{
  "num_hidden_layers": 11,
  "hidden_size": 160,
  "num_attention_heads": 2,
  "num_key_value_heads": 2,
  "head_dim": 64,
  "intermediate_size": 640,
  "vocab_size": 13208,
  "hidden_act": "gelu",
  "norm": "layernorm",
  "norm_place": "pre",
  "norm_eps": 1e-05,
  "positions": "rope",
  "rope_theta": 42500.0,
  "rope_fraction": 0.25,
  "qk_norm": true,
  "attn_scale": 0.125,
  "bias": "all",
  "tie_word_embeddings": false,
  "parallel_block": true,
  "extras": ["capped logits"],
  "init": "normal",
  "init_std_qkv": 0.0327,
  "init_std_o": 0.0,
  "init_std_up": 0.0327,
  "init_std_down": 0.0,
  "optimizer": "muon_variant",
  "learning_rate": 0.019,
  "lr_mult_qkv": 0.4,
  "lr_mult_up": 0.827,
  "lr_mult_down": 2.0,
  "beta1": 0.93,
  "lr_head": 0.0362,
  "max_grad_norm": 2.0,
  "warmup_steps": 0,
  "schedule": "cos",
  "final_lr_fraction": 0.1,
  "batch_tokens": 65536,
  "max_seq_len": 384,
  "doc_mask": true,
  "train_tokens": 383800000,
  "max_steps": 5857,
  "dataset": "wikipedia_en"
}
MLP neurons of a small language model. Each row is named by its layer, matrix (up: input weights; down: output weights) and neuron, and shows model dimensions 80-143. Each number is 50 + 15 x the weight over its row's rms, rounded and kept within 0 to 99.
After each neuron's rows, "fires before" lists the tokens most often just after its 100 highest values on Wikipedia text that the model never trained on.

L6.up89:67 57 48 53 39 59 75 43 70 52 70 36 38 60 31 40 26 56 24 34 54 57 46 65 43 51 52 41 74 60 59 49 44 65 49 53 71 60 57 36 41 53 59 45 57 68 29 55 61 49 26 63 42 42 18 42 55 51 55 52 58 41 37 76
L6.down89:55 53 79 48 46 63 64 41 41 60 28 67 60 62 53 68 35 35 42 60 33 50 42 78 42 61 34 44 59 66 53 68 47 57 68 62 38 47 46 52 72 22 35 45 19 64 32 27 22 56 47 64 81 25 24 32 32 66 46 51 26 46 42 56
fires before: "\n", "N", ".", ","

L2.up267:70 42 39 33 42 47 68 39 69 67 47 66 46 41 53 49 55 48 39 46 74 58 65 44 40 69 47 31 56 45 39 26 48 31 48 62 38 43 82 56 51 50 53 34 54 66 55 52 66 44 52 48 50 31 65 30 49 25 43 39 75 40 50 59
L2.down267:40 79 30 55 54 53 31 36 79 57 64 39 44 46 69 70 28 68 33 72 69 40 83 84 45 53 64 37 34 57 41 68 49 47 45 49 58 50 56 68 27 42 37 45 49 50 36 43 66 83 69 44 12 54 57 61 50 50 64 36 70 47 53 48
fires before: ",", ".", "″", "′", "00"

L5.up302:53 32 53 25 31 46 27 20 58 55 40 32 31 61 52 46 44 49 59 62 45 47 49 42 48 47 43 36 60 65 88 66 94 57 67 50 48 46 37 46 54 48 61 32 52 48 51 82 49 36 52 58 59 64 54 31 51 43 44 38 40 70 58 58
L5.down302:45 63 51 51 75 51 44 46 33 54 32 30 40 28 52 51 71 56 46 41 45 39 40 37 45 50 57 35 57 52 53 68 58 59 52 54 39 67 41 65 27 57 34 59 65 39 63 47 39 46 33 60 41 63 67 53 56 47 58 54 34 54 51 49
fires before: "\n"

L2.up28:51 81 74 40 33 17 42 43 45 36 51 53 21 09 61 22 33 39 52 56 50 54 46 69 43 54 66 53 67 65 74 74 44 59 29 44 59 57 43 48 34 57 27 61 35 39 51 58 62 32 57 42 45 78 26 76 55 52 43 39 65 49 50 65
L2.down28:64 62 38 35 58 35 61 36 61 39 47 68 57 48 58 65 63 63 41 47 22 16 69 33 62 60 41 56 50 51 58 48 72 20 42 63 48 49 55 42 56 23 55 64 32 49 54 68 50 63 23 33 60 76 52 38 58 52 45 19 21 71 41 38
fires before: "\n", "==", " the", " a", " to", " dr"

L6.up262:45 34 67 32 58 72 28 70 84 58 45 56 48 43 64 51 51 39 68 44 51 74 71 70 23 49 29 49 47 53 66 56 56 39 48 59 59 45 68 45 36 36 32 20 60 43 77 52 47 63 69 67 18 52 44 25 62 57 59 12 55 34 57 68
L6.down262:60 36 40 63 57 50 53 40 34 49 39 59 54 13 33 73 39 70 46 32 53 72 56 50 25 38 49 53 54 46 32 68 58 56 42 29 38 29 70 61 52 46 56 42 70 40 63 13 50 72 36 47 42 41 43 80 40 45 52 48 47 32 54 60
fires before: "\n", " UTC"

L6.up169:55 47 90 39 67 49 37 45 67 57 58 74 35 55 56 46 51 63 47 73 26 77 74 22 69 38 68 61 60 57 60 55 65 54 46 40 61 10 48 52 38 67 46 40 51 74 71 33 53 84 36 68 58 52 46 29 75 31 35 52 25 43 36 57
L6.down169:62 56 62 34 20 20 59 50 40 57 47 66 31 47 63 25 43 41 05 69 43 55 33 50 41 66 36 44 49 59 50 60 63 39 46 48 35 62 38 56 57 32 54 47 74 66 59 74 45 41 47 54 78 47 59 57 44 61 42 19 65 65 73 31
fires before: "\n"

L4.up239:70 58 52 40 31 20 70 73 61 38 81 44 41 33 52 43 42 44 27 38 68 75 58 65 52 59 56 39 64 66 44 55 56 52 46 17 50 50 50 54 54 53 33 57 09 50 50 54 38 60 58 60 59 66 78 78 60 46 64 60 77 49 62 44
L4.down239:43 57 39 63 33 27 28 49 55 73 79 47 53 64 58 57 59 39 18 37 33 80 35 37 45 67 25 55 64 58 51 58 69 38 58 21 39 31 91 79 52 46 37 45 62 53 62 67 69 44 30 29 71 53 56 33 51 63 61 51 48 50 39 63
fires before: "\n"

L6.up573:55 51 42 37 83 20 49 59 55 50 62 42 52 44 68 48 48 69 37 50 62 64 48 51 57 52 45 25 44 58 31 29 61 27 43 63 58 38 40 49 73 45 24 46 61 71 60 73 79 61 62 66 40 59 47 69 44 73 52 26 39 19 27 54
L6.down573:71 28 66 27 34 13 29 61 41 66 56 55 52 44 23 43 56 51 41 50 68 67 48 52 40 49 35 43 46 64 43 72 67 43 38 37 33 40 56 42 84 38 17 61 57 69 68 51 79 54 27 57 54 65 61 79 57 27 61 39 33 44 62 17
fires before: "\n"

L2.up171:49 39 42 27 61 46 37 62 33 45 59 50 59 10 53 57 38 56 48 72 56 60 39 79 54 33 60 61 62 82 48 62 53 62 47 65 41 27 75 48 35 49 58 86 62 38 73 53 53 50 50 65 24 72 62 40 27 58 62 50 59 74 27 26
L2.down171:49 60 49 32 58 17 41 38 64 60 67 69 28 37 29 48 30 62 48 59 29 69 47 25 59 75 73 65 15 43 51 55 66 40 41 20 34 66 63 22 30 84 51 52 35 77 55 53 63 58 46 43 71 43 48 55 53 36 39 66 68 89 78 39
fires before: "\n", " the", " a"

L5.up502:57 51 67 50 72 42 68 46 40 52 55 49 17 56 52 46 67 17 43 43 61 59 59 58 54 76 77 44 63 59 54 64 35 48 45 24 54 29 48 62 68 47 50 39 36 57 41 59 72 52 41 52 38 43 59 73 68 48 36 46 60 71 44 68
L5.down502:15 28 61 98 77 47 52 49 44 55 46 46 41 67 34 54 17 53 62 54 31 61 45 39 44 58 27 67 60 60 40 67 54 62 59 46 49 54 43 72 48 45 20 36 60 35 48 53 62 71 82 30 32 44 52 34 44 29 54 44 43 43 71 66
fires before: "°", ".", "′", "/", "\n"